Weights of a small transformer language model.
Architecture: RMSNorm before each block, rotary positions, no biases in attention or MLP.
MLP neurons of a small language model. Each row is named by its layer, matrix (gate and up: input weights; down: output weights) and neuron, and shows model dimensions 32-95. Each number is 200 + 20 x the weight over its row's rms, rounded and kept within 0 to 999. A neuron's up and down rows have the sign that makes its largest values positive.
After each neuron's rows, "fires on" lists the tokens most often at its 100 highest values on Wikipedia text that the model never trained on; "raises" lists the tokens whose logits its output raises most directly, leaving later layers aside.

L5.gate181,203,216,220,215,211,211,225,183,183,211,212,211,203,189,203,204,246,169,184,174,217,187,203,211,181,176,222,176,251,199,197,192,205,186,216,217,218,199,249,200,174,211,217,216,190,188,185,203,192,223,177,166,190,204,208,201,185,187,192,229,216,227,195,195
L5.up181,203,191,210,214,221,196,224,189,187,179,211,193,167,191,222,210,242,202,201,211,200,210,185,212,203,197,222,190,220,189,179,204,223,198,242,232,190,166,219,159,168,204,201,225,203,152,203,226,198,197,201,189,208,230,171,226,160,189,232,215,237,246,205,218
L5.down181,217,211,200,199,237,259,198,151,199,204,178,194,195,205,213,165,227,188,214,196,199,214,209,181,192,167,249,186,193,197,178,216,230,225,216,176,208,211,216,210,170,152,210,199,193,185,214,183,221,209,165,195,193,238,179,203,184,196,203,210,232,180,210,177
fires on: " to", " until", " since", " from", " and", " of"
raises: " then", " yet", " now", " today", " present"

L6.gate292,206,203,183,159,193,226,262,188,169,190,200,224,201,191,205,155,198,213,213,219,205,158,162,241,228,206,177,174,209,195,158,170,185,229,228,210,202,217,178,198,226,179,201,218,250,199,213,199,220,181,152,218,189,204,198,210,205,197,214,159,184,183,216,179
L6.up292,164,175,205,216,210,187,204,195,233,202,235,230,202,194,195,181,173,224,201,184,226,217,175,191,193,225,232,227,222,204,226,185,172,177,209,222,180,211,189,205,206,200,193,231,226,201,207,202,227,195,208,231,159,198,198,188,173,226,193,194,196,183,187,204
L6.down292,158,140,243,217,211,200,235,195,215,205,217,203,204,230,196,203,167,202,192,200,200,200,185,183,214,196,224,202,197,189,187,182,188,164,220,174,223,252,205,226,216,189,201,221,213,188,256,165,189,193,177,208,201,183,189,182,194,203,182,190,195,187,199,205
fires on: ":", " (", " ", ",", " –", " -"
raises: " Part", " Volume", "tern", " Design", " Building"

L6.gate1328,219,212,231,178,214,204,191,220,216,171,198,213,230,214,204,191,197,212,218,197,194,218,222,212,215,178,199,149,174,195,257,180,152,196,188,205,208,231,199,200,181,208,187,188,208,227,199,173,177,215,188,222,205,224,171,170,195,174,180,216,212,196,184,187
L6.up1328,180,174,190,197,194,211,209,184,174,201,259,225,196,227,163,244,234,195,181,211,159,215,223,220,202,179,173,200,206,148,199,210,199,154,184,204,225,186,179,198,167,219,171,187,198,190,190,199,231,176,202,222,205,173,215,226,190,175,201,223,165,230,219,173
L6.down1328,223,156,188,204,192,193,204,205,184,216,224,208,176,207,191,219,212,194,220,185,161,187,207,191,191,214,155,182,170,180,209,202,209,177,195,204,225,190,145,201,224,226,208,212,189,218,250,193,219,181,223,179,190,217,201,185,186,214,256,206,196,197,239,198
fires on: "\n", "|---|---|---|---", "4"
raises: "|---|---|---|---|---|---|", "|---|---|---|---|---|", " floor", "ilt", "ful"

L5.gate118,213,198,233,229,213,219,211,238,209,212,195,206,196,182,185,208,199,239,193,208,192,156,167,212,202,205,148,233,195,200,228,214,162,214,225,183,212,206,190,218,196,197,211,190,182,224,230,196,194,231,192,189,201,151,186,185,174,202,161,242,193,175,185,193
L5.up118,188,215,180,217,167,171,238,185,226,212,191,229,175,208,195,156,245,221,182,194,218,212,187,219,227,164,190,198,193,212,199,233,187,203,210,201,226,181,215,191,208,190,228,205,147,244,212,218,223,199,220,201,243,215,181,192,244,189,185,210,235,211,202,200
L5.down118,207,209,191,175,183,197,198,192,216,199,199,222,246,212,181,181,192,217,179,171,220,198,181,235,180,192,197,187,165,213,223,217,182,212,226,220,171,204,194,250,214,203,177,201,225,221,190,199,199,172,190,209,200,185,185,214,195,176,213,192,201,186,238,189
fires on: "'", " his", " her", " its", " relatively", "s"
raises: " own", " time", " neighbors", " people", " entire"

L6.gate473,183,211,211,245,174,210,181,167,207,198,189,176,243,198,189,194,211,177,202,227,207,207,175,205,200,190,187,196,253,196,181,175,193,211,183,214,187,170,194,208,183,190,175,194,178,160,227,185,211,262,218,185,203,205,187,202,218,187,239,182,201,187,181,170
L6.up473,194,202,191,235,178,196,225,133,225,193,178,219,196,207,210,189,230,189,179,188,175,222,203,209,224,205,221,190,222,206,227,219,183,180,206,228,163,182,187,213,222,201,195,184,184,174,210,186,227,220,188,196,212,170,177,204,190,177,221,210,198,214,189,176
L6.down473,232,199,173,245,171,238,224,193,211,198,187,201,193,229,211,230,188,180,214,212,212,177,182,205,172,201,202,181,224,193,186,226,178,209,184,201,205,180,215,179,200,227,200,203,194,162,204,214,196,208,163,233,182,149,210,227,212,174,238,173,202,205,192,212
fires on: ","
raises: " including", " especially", " others", " particularly", " mostly"

L9.gate1114,209,190,178,199,176,237,229,223,200,221,180,189,166,172,223,205,199,211,190,162,203,205,195,212,206,221,163,150,193,205,173,183,167,161,203,168,198,165,218,189,176,210,212,171,193,160,187,168,190,187,178,215,168,187,231,206,199,173,200,233,213,174,188,201
L9.up1114,199,193,207,221,186,221,206,166,183,202,203,190,183,210,183,207,218,224,221,160,176,218,202,227,199,200,197,180,206,190,206,168,198,172,206,194,235,173,192,207,223,222,192,208,194,188,233,211,229,192,211,213,213,190,209,181,207,187,225,208,188,235,221,197
L9.down1114,210,206,197,238,195,144,222,185,221,204,212,240,201,197,156,185,184,201,195,193,222,204,204,195,191,231,184,181,206,209,164,218,218,204,170,206,187,210,206,198,210,192,205,181,190,210,169,189,228,221,210,200,193,200,177,216,223,185,190,186,208,194,208,200
fires on: " \"", "\"", " ("
raises: "When", "It", "On", "Th", "Nothing"

L8.gate1144,184,197,201,206,192,181,214,194,197,198,206,237,201,190,219,163,190,241,208,200,206,190,215,228,219,181,212,228,210,194,216,203,183,218,199,173,219,180,213,180,166,207,218,221,161,198,218,230,243,171,216,186,167,195,156,181,194,185,189,185,206,197,196,207
L8.up1144,200,176,193,212,189,175,183,169,199,212,192,202,222,188,187,172,202,173,182,247,181,178,190,209,194,198,262,231,198,206,215,198,204,174,211,171,237,181,177,216,168,214,220,180,186,236,199,193,214,219,223,207,188,178,208,184,175,181,211,195,211,216,183,182
L8.down1144,199,208,210,185,221,195,188,193,174,218,219,232,206,194,195,193,195,196,250,225,212,182,237,153,208,212,231,256,197,197,168,192,195,204,237,204,204,208,210,201,180,193,180,213,203,192,183,230,212,194,188,216,213,189,199,215,174,191,212,230,233,194,182,152
fires on: "0", " of", "8"
raises: "ft", " Years", " ft", " years", " km"

L6.gate664,175,201,224,222,192,162,189,168,186,192,177,134,176,207,183,191,189,210,214,186,180,177,170,220,199,233,174,174,179,164,198,206,163,208,184,224,198,187,210,226,188,233,209,233,217,187,179,213,209,231,204,212,192,185,183,205,181,183,203,202,183,203,252,201
L6.up664,177,200,158,215,199,242,200,174,223,206,169,153,219,204,230,176,216,197,222,205,215,213,182,201,208,197,209,231,184,212,184,203,199,173,178,200,218,178,179,214,233,187,184,217,198,199,202,219,218,203,184,166,223,199,196,227,199,197,177,170,203,237,196,201
L6.down664,178,225,214,216,221,200,168,188,212,207,197,148,185,204,167,199,158,204,192,137,221,196,208,213,211,223,230,239,188,201,218,205,156,236,171,189,188,173,193,227,202,211,189,204,215,215,201,212,163,233,165,179,192,199,204,179,189,177,182,172,190,180,164,203
fires on: ".", " "
raises: "com", "co", "board", "ca", "get"

L8.gate1251,222,210,187,218,198,179,233,214,195,209,204,187,192,187,222,212,205,202,189,215,199,173,203,207,210,201,163,205,205,192,194,239,207,184,201,213,209,217,212,170,245,175,230,155,222,226,200,185,231,209,200,184,197,204,235,183,205,204,255,211,232,202,173,203
L8.up1251,207,220,204,221,226,196,218,214,264,191,234,192,226,163,198,218,174,204,173,171,181,202,204,200,210,201,210,189,227,177,207,205,169,217,212,236,186,217,224,210,212,182,211,189,214,189,225,215,195,204,208,191,184,195,226,180,209,237,195,200,203,187,177,231
L8.down1251,194,181,228,165,175,201,225,156,213,205,191,174,180,201,239,229,182,200,167,188,224,187,201,196,191,181,203,191,202,195,209,210,182,223,263,209,205,178,181,203,211,194,197,242,177,211,234,172,197,207,173,209,164,224,204,217,176,203,178,210,215,220,207,193
fires on: "==", " =="
raises: "ky", "uk", "ck", "ks", "te"